Weights of a small GPT-style language model, trained from scratch on English Wikipedia.
Architecture: RMSNorm before each block, rotary positions, biases on query, key and value, tied embeddings.
MLP neurons of a small language model. Each row is named by its layer, matrix (gate and up: input weights) and neuron, and shows model dimensions 64-191. Each number is 128 + 24 x the weight over its row's rms, rounded and kept within 0 to 255. Numbers have three digits each. A neuron's up and down rows have the sign that makes its largest values positive.
After each neuron's rows, "fires in" lists the words (lower case) most often at its 100 highest values on Wikipedia text that the model never trained on; "fires after" lists the tokens most often just before its 100 highest values on Wikipedia text that the model never trained on. A number after a token or word is its count.

L8.gate510:157112125104142169152142056126138086109089143167106130107140156085106132121135118156094119092104152181116114152144143102155106143121127082126163161116151127129144135127123149125150117096169132107099087103156131105118139109132126169126123146160146130108153104178111113094094114120149133150131124095083140127118158112133147105155126138110141129144149163119143122164157119104120105075166
L8.up510:126094134116139160110125145128153129138119144140118113132078167148126110135097117096091120100164150139158086151112147132093127145115132146120133141127107106148096146144142120113118165139119139146130108118099104137130181135150108140128154154153145168142140094168174103151126116148142132171105167157109131122190132121127115079124112121157092107125129158157131090117126153128152126129123
fires in: "which" 66, "that" 26, "it" 5
fires after: "," 42, "." 8, ")," 5

L7.gate411:127159077114102146103131133100126144081136132166131103101136093108124170134144153161130142133155132125091108152128120159106117141109127095176114140135114123114085141160157142064145131141125112158095095135138147138119177131130119138157148131094118108148094103115135106092122145155141135115091143143120147122131170129100147135114101076177085118105128177123141134131140107120121115093140
L7.up411:134173134103110141131129106118112171139093132121127124121136130139089175161139145087116128099167138119139137116171086119136096160099142062118118136114164148143111130120146128090109125104140138125158117122131182094179143099119046150099091138103106121158140117143087134104129141110106128143112124119143165145135137124108138128135133111101101119102152109142176152128149099145139083087137
fires in: "it" 91
fires after: "." 45, "," 18, "I" 8, " but" 4

L10.gate432:164171167148145107150117125131075113094127098116165104161136106149140110183133090158110163129116095088177141094154121123117167112098135114161145141118173159137114125146131137129172096109142150115102139133122114141142116144126185105134121113103116102115169074097145116149138148128130146134137080093146162135164096175119143115128122155145101151128133130123104140124107135111115121197140
L10.up432:107129147135128155094123105124085136099165139140118112137130132116130092160083120100131105132134138123141152098128194117142135125122163135096144104114113095082141127159128107087106112092109104140131103086112106154122120096090128107112098147153109105135100135142151102097106101140118122122071088130100170120126158160127072136135094152097130090119119126140127081067085098068133105194127
fires in: "played" 18, "worked" 8, "started" 7, "began" 7, "grew" 6, "continued" 5
fires after: " play" 20, " work" 8, "art" 7, "u" 7, " be" 7, "re" 6

L2.gate330:082154128098122123095148097140205140165160105116121122161096150109124119130097102107119128148145118105132129099153147160168141106133110153132108104123151138121143097124148107105140158140158145134150083118115212114123115128116091108123159100106130139137133140126107158140135095140138142149146099148093142119131134132115166135104132102121148130091128112130152066119091136160085115149164
L2.up330:098120130096106107126142150149153124166134122129180113111104138109133124135142119114126113140127153105119085085138096128159142105176173111161060082110113161139152138151143100115126137179176156150122142107138181142180109115138089138135130153138116139128123104109158106122130128173148100163181085105101140139161145132125198106140122135148105115124156137115150119113128152150128104112126
fires in: "s" 17, "because" 14, "william" 11, "parliament" 7, "creek" 6, "degree" 6
fires after: " Will" 17, "a" 15, " M" 7, "l" 7, "en" 7

L2.gate360:118107136044120165104128094080098106082123154114062166129129138084116158108138131111120144094130148129114106146117124118107108130109111125143169141115149159140160137085106142156088096128148154136074122139154150109148134103156125108110154115089121167140153079119103139105110083073127115091113142120149126080135131100130105136080130146169093141098148166143109158108100138129123139128119
L2.up360:141123139102116093108114087125142133102112099133113095132093148123083101124111175141142167105103128137128078146129147143124146152149161130140162137100132168109125143123137092119098154153116151128105126122105131127180110137100171140157147118092117169087113133125162138130121128130174104112123138118075124169145142109133145138162118115146109052079085162143119114140119113137149114138122
fires in: "this" 76, "it" 13, "him" 5, "her" 4
fires after: "." 34, "," 9, " to" 7, " of" 5, " for" 4, " that" 4

L8.gate483:129095112061111139148084095119130152128108087116130131100161170146105098083137140154162093141165137163161083138103121101109153132109169122152150159120158108113153134145112119112145146123121088149129129120103106136140114158096098106141095151118160121119161127141158106132123148123106112142158110105122082124150120159095077138133129133164129131095119124097165158179099110095109114166105
L8.up483:124123134125153186148129162140128116112101117150118087094150129119123130109165136162169120113160125091102116158101129144116124095141162097085156128087119118136125120138150120167120144110110096120168127088124142151155082112126120146129117163150128090167092111164090092105152168129093112189113152153134126116096167134144160144154137123071167152121106142097110105079154148089153113130123
fires in: "of" 15, "festival" 13, "debuted" 7, "debut" 5, "best" 5, "show" 5
fires after: " F" 14, "b" 14, " one" 14, "ir" 6, " f" 5, " B" 5

L12.gate419:141123132085145111127114135160145141107141114111136168120086148128103117140131124128119150130093120119172106116076152156156112116148094107118126128148089110149134152117141075094107131168129182151133153101149105150096110156150094072133122138100128122135167113130116132090155155146158132153045126140136142164144139122143129142119131136124121132133151096148132137115167125167109112128134
L12.up419:118114078146116170129107115086112114157103089141154106095161123136117128111136147137113105131087101152097119129116144100156103124090138124136138169128136105154135114125118085117157110144133189151114154106109136115103168156116176121143118150114124129144134138106104129113163116117095137087095120152125154116097113141114150155129103095139140157094122101142108096156091083139162145111133
fires in: "he" 18, "was" 15, "after" 10, "as" 9, "a" 6, "according" 6
fires after: "." 50, "," 7

L2.gate163:130089137117119118153072117117137179143159080125127154128124139147100139129116158129110153119154089136138114107128084093162150129161131105090123201110125125126084140122120160137152147157144164098087129102104120144117161152172140149109119113105121118120085118131133160123139091149143126156146118136101102123087159115187114112133170129147135122155127085113095126140109124146121143088111
L2.up163:140109115117105107137096128117129180131143106134138133100112101126076125103105113135090145125137064131130134101164096085150122131136109099090101163099121137108124138110110181150140137155137147090107136113089111124151176133154134165093135095092134100123055121122118161137160088183144154130148130141142098112118166111161105139142166142165150131173151097132106143142083137119130149112115
fires in: "in" 85, "international" 5
fires after: ".\n\n" 48, "." 25, "==\n" 6

L12.gate147:116123099160114186153111110093129186134077122140117140113126106163141117179154129152115129137111146159165109113136130161140093115123162148103102141129119156137096179113137113121114148107103145117103181138107091117170151115124161099163103115127142106120117136162092141118136137125123102177082089136141119147097155136096163126113117122157159109136120118180120153131113125099168091102117
L12.up147:128131165127108172100117135145125136156188116129117157145130128151100104120120085100141137138060155164139126144158153115107165134148153155118147141152138130164102128124129130114129147108147110123110110140140130171147190179126138137151145125127098128130079130126115135147168122110144148109124132131160138122120099094104117137184117099109096145085129138130136136128097086125123114119188
fires in: "she" 44, "the" 35, "her" 5, "it" 5, "they" 4
fires after: "." 39, "," 16, ".\n\n" 5, " that" 4

L2.gate138:106114122156100159129160153118109103112097113125150084103097180101096144128152103139130153141140149139103150120144093165083160132157122134102113122122112101106111132096138062119102095135134131084100157110180149135157126094137154158139123138117076173145106073124161103111131170166174128196102160097136139084165056141128127148081142128139159166122109113112155150132106130126113123148124
L2.up138:135184130102093062103141153122116140112156151162131141084140126106104147124104121122161144114105124147125132165124146154144148145090169156084138128097137139180129149110162097119085099185112124098136138137104092134122134076162143110123134111130156169128120119113147124117154136105099170137100119078101105105127126153109118152119125149106125130088118136144147119133113121164110128093135
fires in: "high" 38, "united" 32, "highway" 7
fires after: " H" 30, " h" 24, " the" 9, "e" 5, ":" 4

L7.gate52:123116136144104138155098157145126115143157125112123131136113147119140144106108094117108134141121127113121109142165126086117183134139097162089115109140114140145147118148087092169131141125098126148073107153108132103114143143052116128127146158141124065112178128112158118115109095168144140148132136185124133111104131091112150100127097124122144152113116116118093102128114175134133105134111
L7.up52:098127120147139113131079167102101127126133121106112087105110138118100094135127119137130169119102162146117119163131147131147148095102146084090144109115109164131110105120141121133154129143119133146087147119131176111143116096144111133129142136128095095103162159094141124133121152155136137135143171107137129116112188143114156147129145116095131137096124150111126089135129162100163150124097
fires in: "type" 19, "gold" 11, "species" 9, "girls" 8, "grew" 6, "drug" 6
fires after: "y" 20, "re" 14, " G" 12, "ir" 9, "ru" 9, " Sp" 7

L5.gate279:137148100149120179135132128144102111142157102092156113153124122113107130161126140146129093144134138149117151084159132081103128147140120180171152171139123114136067133135137137142100125128175153150139111117129085157127073095117132154100126092127098128125159154109149113128100113128170132155131116062128126137117126135131146121092149120121130114143129179129187150140152149153144079099119
L5.up279:141116108117127157153132126172128138124117148124095077081116101152119160119103126139127151096096158109159144151173128104121099156099128139124151154155086138141098137137147184138174139149150101142145116137125085102162170089114129127120170132112093138139076120133111117125080141084146086112113127113107126121133136138117150162166154128113151106162134149129088141116135127140109104086122
fires in: "but" 47, "loss" 10, "said" 7, "should" 4
fires after: "," 35, " s" 7, " l" 6, " L" 6, " R" 5, " sh" 4

L5.gate509:144110076157111139101151124119125116106132120151156105080077137120119131141140085117146107122116112149117118123107089147096158123122123123112154116166127100169158109107129122143108157108143145105127118161081148077153140135120136154144152206072131144122160101141127092071148127144155091122138099181108136140137182134132107117164139118116106105097182128116117136147144113136131143114102
L5.up509:139110105093132158145139134136097100127130149141118112136151114122118088120129116112158130122113138149138122091127128182091080111163152171135119138134099178159140135174123173157103106100137126060122136152108129129100109131110129140147113112103120153115102132143129167127087136128158127103144158171131120139109152121161069111124162136127117132126148127094163101155136096114151142141050
fires in: "it" 18, "madonna" 16, "platform" 6, "top" 4, "different" 4, "workshop" 4
fires after: "." 18, "ad" 17, "od" 8, "at" 6, "ar" 5, "sh" 4

L2.gate506:098117096142116114138151142117168120107168149143174076105146146096107129118148126105150146138092137096081147102150134126113145125073092101148126121124165107113168160097175127079137102168100125141117112099100132123164136136161116134128113148090101148148134126145117149164125151144125112115094077124109138140156092108145124141099139136136130153073129087119128123148115145106098162124131
L2.up506:111122134141120132132170145120164139128183125149110165088121153097129111135142127149156109105102140131089136127139131143113095105137138142144166132131124097162109163117144103132138084138133100139142107091103133087106109094132102099125172144100126177168122085167146089124132130108098147119143126192149129134177090126196166152136113155167100149134126093161085095110146125124098163142157
fires in: "until" 24, "began" 17, "august" 9, "attila" 6, "through" 6, "private" 4
fires after: " un" 23, " be" 17, " or" 6, " At" 6, "or" 5, "er" 4

L8.gate185:175084136143121106110091113100130133059166110086115129133170110173154102110141099111179136149112174104147085120118133108132108120115186125116150144122145144133162115103140153141093128117131113147121133165130174129109112102169153102139165165104139161099171115152121098165142139165112107100142165141133114130130116155132138144164142128119125146142158126135117100128115092107158094124137
L8.up185:132111166106155085147133121094123145136145129125174120113103130155163107130071148160157156128150118121137126147121085136125089147105130103129105093132115122110144082146042124133102114120185112126153138126079159103128107104158151071128106135106092152133152147158128112121101123129137142158141131134120114129119107113138122121082130098146122122108091178086116159156114100097118147159119
fires in: "english" 19, "french" 15, "american" 15, "germany" 13, "german" 10, "western" 5
fires after: "l" 20, "ren" 15, " of" 8, " the" 7, "est" 7, "," 5

L10.gate164:138159141129166156091149102157139099105140144111187131161158139126156096123127121147168126149107139126127108128135118119118167127150161101129113120139184129149102158101144118119128175145135155127101135128113169151116138131135098143142167151116135094129130174159069168096185127118172117136132118128107120132120145149124130154121114107080163150135134150106122157145149103080137105115133
L10.up164:160104134127134154130130133116136139126084101162124151128152137133132099167118151131109129105140106175129126126102143139131096145119113096091167133098162150151167138116132118178095116149143148120203132102136144096095177123170106132148127131114142136119139168151118135105116129098119150120105124106114115127136100125126124135097131160116125143147128125118182155147105100080099106122126
fires in: "3" 38, "37" 7, "38" 7, "32" 7, "300" 5
fires after: " " 59, "." 12, "," 7, "\n" 5, " m" 4

L5.gate113:135123138118154139100087116080093163117169147153140132102118121141116118101132123104100193135073097149116128136116126102138077133158146140132120127148123121126133139129088180116112143162082148124129138147120129136115127122090139136103142154087142134116146123162145117134146157106172158100151188149150121075106146155107123106140148103143140138155153115138138136115142141144112122146141
L5.up113:155177142151139151085154121134144116140139080126098076123105151157107104146148101170126150134156096107151090167110116118158127163155155121090131094107119119118113159111133147148109133144124094159131087161107191142121152140108118161114123099144129125134140091129171117156144130110124086107091112103130121074120133141148119113135100109164164152146107129141129154158171125115105110142128
fires in: "east" 13, "central" 13, "southwestern" 11, "northern" 9, "eastern" 9, "south" 8
fires after: " s" 15, "he" 13, "w" 10, " Cent" 10, "her" 9

L7.gate451:104153087170061098144134144168114102070092126118109098159132096084148150100137115146168163162131127085110104111132159157095117150096142144155166126102126145127152146088137087136100082144135148120093110147123135137093123094134156149134136124119102118130147128122096088102157134094160173109160121147107134154126093155129136117124121103130128100114164167147153125094157103119142120128086
L7.up451:107168125115154094120108136146164140112120113143116096130141127127135106141117159097107115162152113130108132103120105143112085158138123100096108120147154105154148066162142147131138105144123160112147110104131126115095139096095106147134102146156104133165153104118162139151109132099128146102152096094100186140139080122161168091130159109190165140119161144136134120106066090123133136145085
fires in: "women" 23, "men" 13, "we" 12, "more" 10, "most" 9, "some" 8
fires after: " w" 27, " M" 16, " W" 15, " m" 10, " S" 7, " are" 4

L5.gate354:139129100121112109138122103155144152167106141134169129168151124114102123142109053108090142152110122102120165135114112140109115090104147113110106139164129122138143118112168139165109174138170138132125117135127146078135137113142091174126141151115085097143115127110111141151138137077109128106133109151101121113145068135128109119118118125142148070131181135127167103157165129093160176135123
L5.up354:161137143116120112140100140145147140170118106135150177143183117133102140119096108143130155118142108109146122130149110122069150067135139092121147120131128101124123151116133111152176108096146174142125148122148163114102150119133161191164151104120134135121107125132100117130124121137110119094135131118114077144140130151136099114147117123142152120168156108109118146142087138150109165168151
fires in: "may" 25, "show" 7, "would" 6, "mayor" 5, "woman" 4, "showed" 4
fires after: " m" 28, " sh" 19, " k" 7, "M" 6, " J" 5, "om" 4

L2.gate352:151108148140127106132143124128150133148139099167117082093146108144093152128155119126096124107127115074124188143114143130134097146145141154177158158143130103141094144119146123122118119116144136135140119108066139121084133161110110074089130119163103153127178096143142126167149113150112108152111122183126145095123098134174104101137132158139101121116080133178157115114123144131078153104120
L2.up352:149091141094113115081167140118094189139105087132161096134150175119156133150110111086139108120136158100124074140130115130130111100114132153147102156111127156137090120155109163136153111155099094122122124110136139149089078099116089149101136112127161155118090140136121112092114133179142152132146146128138120114114168121153121117113123141148111128132101127130105121127143103145078117115130
fires in: "on" 32, "until" 24, "where" 7, "attila" 6, "environmental" 4
fires after: "O" 30, " un" 23, " E" 10, " At" 6, "á" 6

L5.gate496:113158141147127137141149142112153113146098142132144101193097173124165137138157125093118116110091139120126148130152103114115121106099118129069114120150132151094104168071147115150094117147074138125107122126117109120145161086113158171137137129091143176099143070131143134092130145120131132136120103085089130105149170142129159157151152100127101117105108178137124129179176091113128161140122
L5.up496:132177082145113101193118156135135147147124187094116139105163159116122076110109153085088159155114129133112158096139146155089100122104123151135139111122124110148116105130093120182115157150119119099130101145181142135134124106113132146139129113137167108140114117125132122129106079108158168170148117136104115106143131157132154119183124102112074105118128133111130127119136107133063124141116
fires in: "division" 18, "television" 13, "telugu" 12, "village" 5, "taken" 5
fires after: " T" 23, "iv" 21, "v" 14, " " 13, " t" 12, " v" 8

L2.gate51:111084161143174152130124139131178118178089115145137131159081107174141132145126125164157143130128117119111173116147092062153119153111132127121144141094176112106131135124159156119161094121146133137113157134134140106087129122130078155125118110130124129112108145139137144156142124119103127149105124130091137173099142128125114130120134107150118105143173150149147133053074131092123127132127
L2.up51:131106111109150139143136165136102121137134117142132151154122117142123155102151137131152141124107125119108151148121119098124148115133110125120168141065126104091165165125148113173099118154111125124123115177112117100105124118112116134139110121111114099083131101144138162140177160116119115109108135107100101180121156105094099164149131081125119134110110106163172163067087124130160146141165
fires in: "type" 19, "one" 14, "donne" 9, "rinne" 4, "essonne" 4
fires after: "y" 22, "on" 14, " O" 12, "an" 7, "in" 4, "O" 4

L5.gate369:106142142152109125163145129141151162181113178175111115132126114136112124146099145151084096145124135104143094150104141148112155099152113172140158153157125162147073088120081150099103142130141135140136107135106143106122130087107118089094119113139119138049104139146047115116172173146136133176150089101134098123160111114139083177135102135111156151153117131107122108121151111126128102119144
L5.up369:106101138177122142115094142117138176153134165114121130134100137091144124119109069142099094160135110157150099122103182086114164115136127135118162161110107115112133108140117138127131130140136137112079144111135145152109115133131136180076134112089130161109103144144119154095092128105118131111127166125132083119098145136103100143130118135169081108062164118083125160169154130126104136130129
fires in: "until" 24, "during" 12, "to" 10, "after" 10, "national" 9, "through" 4
fires after: " un" 24, " n" 14, " A" 12, "n" 6, " D" 6, "D" 5

L8.gate49:097143126089129152144106106110124122178095136147129117114103110133141140098122109124197157120097112083115129143150141184134132141103123099118146116141107085083132038138143145138107128096122158134121110104149132101168112146111121122127162158093159134124144101156147145109161141131119094130130140118100158092132123162180111099115111156118149128127171108134147159144155131167093106134170
L8.up49:098167130112167116143153096141114123105092151130141095092094105140108130084100152102159120144108137104119146116118089131126114138160139139142149124151107127143099143093125136139124143162123174109137088124141157157139112097111129146132143133123137207102139112125132120085177195141129103124123110125116131075130113148161129110134134167120100131166143102137144186108160114115134113115154
fires in: "east" 12, "north" 10, "south" 8, "northeast" 7, "west" 7, "southwestern" 6
fires after: " s" 15, "he" 14, " n" 13, " e" 10, " w" 8, "w" 6

L7.gate93:143078099100141132170141108148188149139124161125140131107149132117101106137120095117118112117113094157092160184177123094140132179094138139115168169107126127122144114166146098135145147123155114103111132124096137131129151127119164135161143126135138144153185052133144105104102100098132157121113148118131164131152131101166124111154174148132126080115159138096104153154122086118084109134091
L7.up93:153134178102144105153107127151154132131114134131162112135128120125156143130131099139114123100152120115093115140129099128151127142090140160124121164143141131116151100103131129141182140132123170158124143146108128119115120122134143137107173081140120178094153098159124129140135113133108128140153141150105087103167099090141125121134121136140072086103135161121136115133150118151116101161157
fires in: "that" 28, "this" 27, "one" 20, "because" 10
fires after: "." 18, "," 14, "ed" 12, "a" 10, " a" 4, "ated" 4

L2.gate368:188143082085129157122118124124177151139129094140145130075103124111143088147135128135081171127106124164146151119103092074151120110123115125082109152109135083113117106147100129110128153127108120116132163097092140159118088112148108094101119112138120159148106173140082091115135118099083158100123134141120135150155135103193146156117127155142141131136151104070112104137126112137108066153082
L2.up368:136110112149130119096119135114178099151113111169119109103103125153158099108130102137071134119103098177108113167124082104165107126148114150098113161091117081124140112114111099117144123124119123108131145095130141141147123120137089128137098098149125132138116173131104109116136131116115179100140118133169097156146137105125168068132131148125129117127151117085123108162083122137106106180094
fires in: "the" 87, "there" 6
fires after: "." 38, ".\n\n" 20, "-" 5, "," 4

L2.gate453:106130127160103162102108123154136131124122139145145131087140152140141076128081088137114100108113107114125153116109110094164133124184141125181103157118154150132137154113107100112166116141101151129116143103126153161116118153112134106089124118109115155134177131118077166141126116136128104174151126091118090104165097141180144138153122155148087150132127121129156120156118121096091168145124
L2.up453:135141131146098103086122130095132116138131123133127127105121112081091140131105169184107147119139107121105171080165168104123153166144113138140142169142132088122137109151127145100084136129111156137113145120123133110150145134115103146117126135146070147146081111131152124152095127145142113123093136154142104135175111116133099149081161102113105151098142085154127096180101152159155111155148
fires in: "after" 39, "until" 24, "before" 20, "attila" 6
fires after: " un" 23, " A" 17, " At" 6, "A" 4

L5.gate284:113135099192114134180089115120111142122089093150141049136113115142138130146099091126137111138151144139150109179138119103104121101145101163181152098131142120135171093120133134127096130175114123162133130094111128129148092139094142089116118162111108135177096143119150154146151110118143151129120148138137097122156116135135141144114132179088079111122122108141122142102131110173149114123157
L5.up284:136111152139178120112116134131125125122066064148099159118135125116127095104149158133104141102127084122137105142161063110098154127127148120107156132138150115085139100143130138118144131131117178110140130087137115160123113136178124157117118132152145132074140152105091106117110171134119104097102138178125106128120169111132154148126178142173112109166169104136115098145096114091153147090115
fires in: "they" 29, "who" 12, "street" 9, "teams" 6, "rest" 4
fires after: " St" 15, "," 14, " re" 8, " and" 6, " team" 6, " that" 6

L6.gate136:116116110156136165153104112133104167127062121136116095186123134112157114093132139093125130114167131104137111136111123120109125123139136128126180089159112128117112177132164096134088134142093146126091113125101126112146129072137140108180147135116109089130107155150138172132158131141144140137080110119092113155073087147122103128123156162160108187105108135133080141109085129129122119105143
L6.up136:128180146103077156136127135145100137166099107087109129144140153122135081099156095163160109130119145153166101120143127145127130114118159081155163107152074155118153154123135140136121104117150117155081118129111146127110118156135127099139102110146160153087161090109135163161153116114119133114146163110150115114108145138122138166104133117098117110146124127089078188132143117112151133147143
fires in: "she" 43, "they" 26, "film" 20
fires after: "." 16, " the" 15, " that" 10, " The" 10, "," 9, " where" 7

L7.gate5:161089119144106134157127099153141109135120100105113142147145142081147104146161109140188109138138126151128076117144150121124110123108152143135094142180161130109110152092087090133159079170137098111076131154115172138175112148174107136142152148159133153113131116118103151187151136116112126115111145101132138105110145177163152146159107138146103194085124146129134157140131133137093126110113
L7.up5:117090106177155145127109100112125141110145137094149193097140166132088124095124148144139126091116147127115151161138155115168120109122165134128147113125111113122154137110119130157107158121139135119087104125122128120102060124084080112137134147111089169119152117160147133146149129135104120102121162108073158145113104161125122165170129124127156088137151163113087101124100112142187115145117
fires in: "she" 18, "they" 17, "gulfstream" 12, "he" 9, "cast" 8, "castle" 6
fires after: " The" 15, "ul" 13, "." 11, " C" 8, " c" 7

L7.gate510:125140076140142092122131115132135112141173104138147131154109088129095095111126146129089114144146117137106147103165119098127170126151192126110132139177131121144126120158136151067124094122156147157085121161154112093119151121121112098135134150125080135075126151069101098137142122100093129095143122154125134104106148132134125064081109127148117132116121092129140127140116130093119117080114
L7.up510:189141115115130148130106146138100125121135133120110108131130159138124141139116079133147125159182144068113090116148119141064145117088139136174130121123089115097138143126122122124146146163120099117103154156121112100129163144099125109147110069139132148124151073105148088176143078162156121118115089101109126081148130112110130153118088144117121124136131135096169134080079134132120156123118
fires in: "began" 17, "held" 10, "following" 9, "once" 6, "told" 4, "finds" 4
fires after: " be" 20, " he" 15, " follow" 8, " f" 8, " on" 6, " under" 5

L7.gate102:150107118136127133115125105092166080130094095117158108130124146132114149128150154157148099105187143156113065141084096120129121117149149143087112148139088094127116115110094108127114143135116141101149126125147161101142138118161148157127145093094113121149148134118106175091141119128145125045140119129092144146131112104135131152120117135148144065109138108145148140119118159170089119181133
L7.up102:170113149134149172122120109116142121157131131113174111170153113165086131153114111113103101118143141153117072133085144113100132117088106116120114177130093160146106147123119103102106113109142139102172126130162160109127138079157119147133107097141114116149140122142116152106118124146157165099140127121112131144093113110099169121137111103149125075097088086105084154134107157154114146120128
fires in: "early" 26, "earth" 7, "northeast" 5, "far" 4, "year" 4, "various" 4
fires after: " the" 14, " v" 12, " E" 11, " f" 10, "ort" 6, "il" 5

L2.gate316:127134072164088156095109115124099122152135122096123167134124140169163152127115142147123135182156109149125107109139132103137134126084118076169116135151096105154097151097099102114096162096106121121129148126142178090101153124156106156149106145128111091128123093160170128064096131141108119105138107121131130134111099097145172132107136157100080106152157128095092086109131123141144121118110
L2.up316:161132136108095132135145120136086125162085144140150154119133129129110132087102125081124119097125162146117100126107134136145095094145124154104115134126142143101133111140147167103131118170122110130155135155146119123146158114187102096139104102132160161167142140148143112096098105098130117148153174147118135140148166087133093093121122173122076090174063127108090139137092120159121128142158
fires in: "it" 47, "at" 32, "attila" 6, "italy" 4
fires after: "." 49, ":" 6, "," 5, "-" 4, " |" 4, ")," 4

L7.gate418:128084107123142107152107126145124175103138175127122102130142147128153090173088111142192124065096151090157139134144166119064099122083129148136156156103152126127113084124108148118129178148118125138128129137145157143156157104115090123096103107138131154147077139141138140120135119129117102109124180172126083132107130101123104137126148108093068147160122126079143115140115105120125134118103
L7.up418:109130112157146095141123126097146165069133125113126145074106174142150116130144166130132178159166161122155097130135117132132122155126095128144130145132139116127119129102155102152080150126141108120131099111132132118138121135099151092143125180132151137100165142142146131160117129120122105095084177123125143145097121131160138114118115125122117130155152099105202135137112155096119109091158
fires in: "north" 10, "south" 9, "southwestern" 8, "west" 8, "east" 8, "northeast" 8
fires after: " s" 15, "he" 15, " n" 14, " w" 11, "w" 11, " e" 10

L6.gate378:115131130127146109137080189150088106123137149111159095100158124106118105142125139118176128106115177093132119121084149169074092145143138122103107105160134092122109090147110130153083111144123148113178139137076144142096153101154121092139144121147114101105137128146143131153148103099134145126164113148116096113139115115181103143111135168151176108087126139139155112135131124138129104115156
L6.up378:179098141145146083106147119133109123080133136097120125112122109135146116099116128101164128053118158153117144133144115152148084148082132106127128143180131161143083141129124188171125176153082104124094094114149152097079128120113116128126161114151105122153156139137155142132092116150129155126122113126141096119123154119137139084136115145180106144137134140142137108140101128121101166129138
fires in: "children" 25, "church" 9, "town" 8, "son" 7, "historic" 7
fires after: " ch" 30, " s" 14, " Ch" 12, " to" 12, "ist" 11

L6.gate292:059143134124088138177148108132158139103126131142152116146069132132134076166130151064134092117116146105153121112097083112092161103151152120132109139118160127148170106108099155152140116096130106116131148138128153119155146111151082140103139115097118077094124110157147136125105166130136134095112159122132134105158124129138169133161126148142147130136181093111075123136137181152096116145137
L6.up292:115145154117107164141144123150134135143146115150095120143110189146132096132090133155083121127124120113158113106146092109099124086163120132151154148069167107111095097111140149148137141088141144121171121120179137074120118124112119138130143133183138112120118141159094109155065106130103118090138133173162112088128164099156145141128115145138200135098144137090105138135145144130109132136117
fires in: "the" 96
fires after: " from" 19, " in" 18, " of" 9, " by" 7, "ing" 6

L7.gate272:121158128159131144119104069129125102133083128153167133111114125118099138155145101143099146142124131136169151089114131124090143096151112128106081096140154131079161160123143155140106132132196112160138126143082142108153106149155177123098118154107125145133157114158153085114147124105129137083130138125156105153123096098142124121092122115118112128131129155151129150132144116182123131146118
L7.up272:150152133107167119151129137122137114098122122110103113158137146120127156166137152157117122108118116141162138118087128123079124107155117134180096140154159096138146120161157109115168079133114113143114174125147161116125039141164116101142111132124091145130089099144111145149137095135159102123121150131107122101170165125141125113084132101159104117148109139123126152125125160095116127132115
fires in: "an" 65, "another" 6
fires after: " as" 11, "," 10, " of" 9, " and" 8, "ing" 7, " in" 7

L12.gate380:171128128111113115129088101125157138111123126087099120115110073146153141104132134194138117090134083131141149122112126129112155146116108139133123089148131146195142127134137101163141113141126176166154155102148086110109095156109129091166119169105127126124163125098123129179147101132100093155114141101143133076125088147097119113168103159153141117093103129133118103106133111121138085132125
L12.up380:130138174143155112153136138122137167117121181083116151162122099157143122113094125118179114103154143111107122124135118126135170186118080125131118143097123124112137146122100156133129090135139113092144151133140091170153120157136135139107132162096134162152132143111136111119134125156114158110080107110111166069151134107137137137147112139121108116160143126149118107131111097114118102139138
fires in: "played" 22, "served" 15, "worked" 9, "his" 5, "serving" 4
fires after: " play" 22, " serv" 19, " work" 10, "et" 4

L8.gate466:136119166102111124106143099185214154111131156155121065149123147142142137115094170120163104151150082096110117157123104141099153155129130150136123167144155146089152116138119137110098122149124126126161076137116107129151124096124165126120133143112121163097110105106133115107124125111155111124128143158129112105096140131165108144127120094121106113152142143095153148146066133117090079120098
L8.up466:133121113109151117096172117181106079106135187094132080093152163150117100139157104156162112137090120113124110166152114130092171150162139134108120134094129139132071103112126114152104095135125129107114137116140103124119103147129159108138175162120127158142105084125125135069123129094136142166126161088131128090179135141131094083117109109124124168131149145125108138108131113111138088144110
fires in: "north" 13, "east" 12, "south" 8, "west" 6, "came" 6, "northeast" 6
fires after: " s" 15, " n" 13, " e" 12, "he" 11, " E" 8, " w" 7

L2.gate149:143168159135137121110149120185105121132133140118119097153123086076132150136117101173080139129098123092132106138138126109100092136134125134109094128148089139147109127126094104102128130122124194142122146129148145131159124124130086115069123123104118166160185129110132114107164131135150156132101128122142136127145132124131091150141173142111136154122144123111112088165117106169164117122152
L2.up149:176099124093139141146100142102133155158097152122143143091137150138164131137119116101125179155159095162055111139111098144130125133149146136112147112098115110163117167138128088152114134104161133121099144116146133146105174131104131156109110133107119107147133121142177174181126087140116112130126129154135107114127141099159142137090151158149078167157134127158154142119126154102152114123103
fires in: "second" 32, "at" 24, "present" 12, "represented" 8
fires after: " rep" 15, " p" 14, "." 12, " a" 5, " –" 5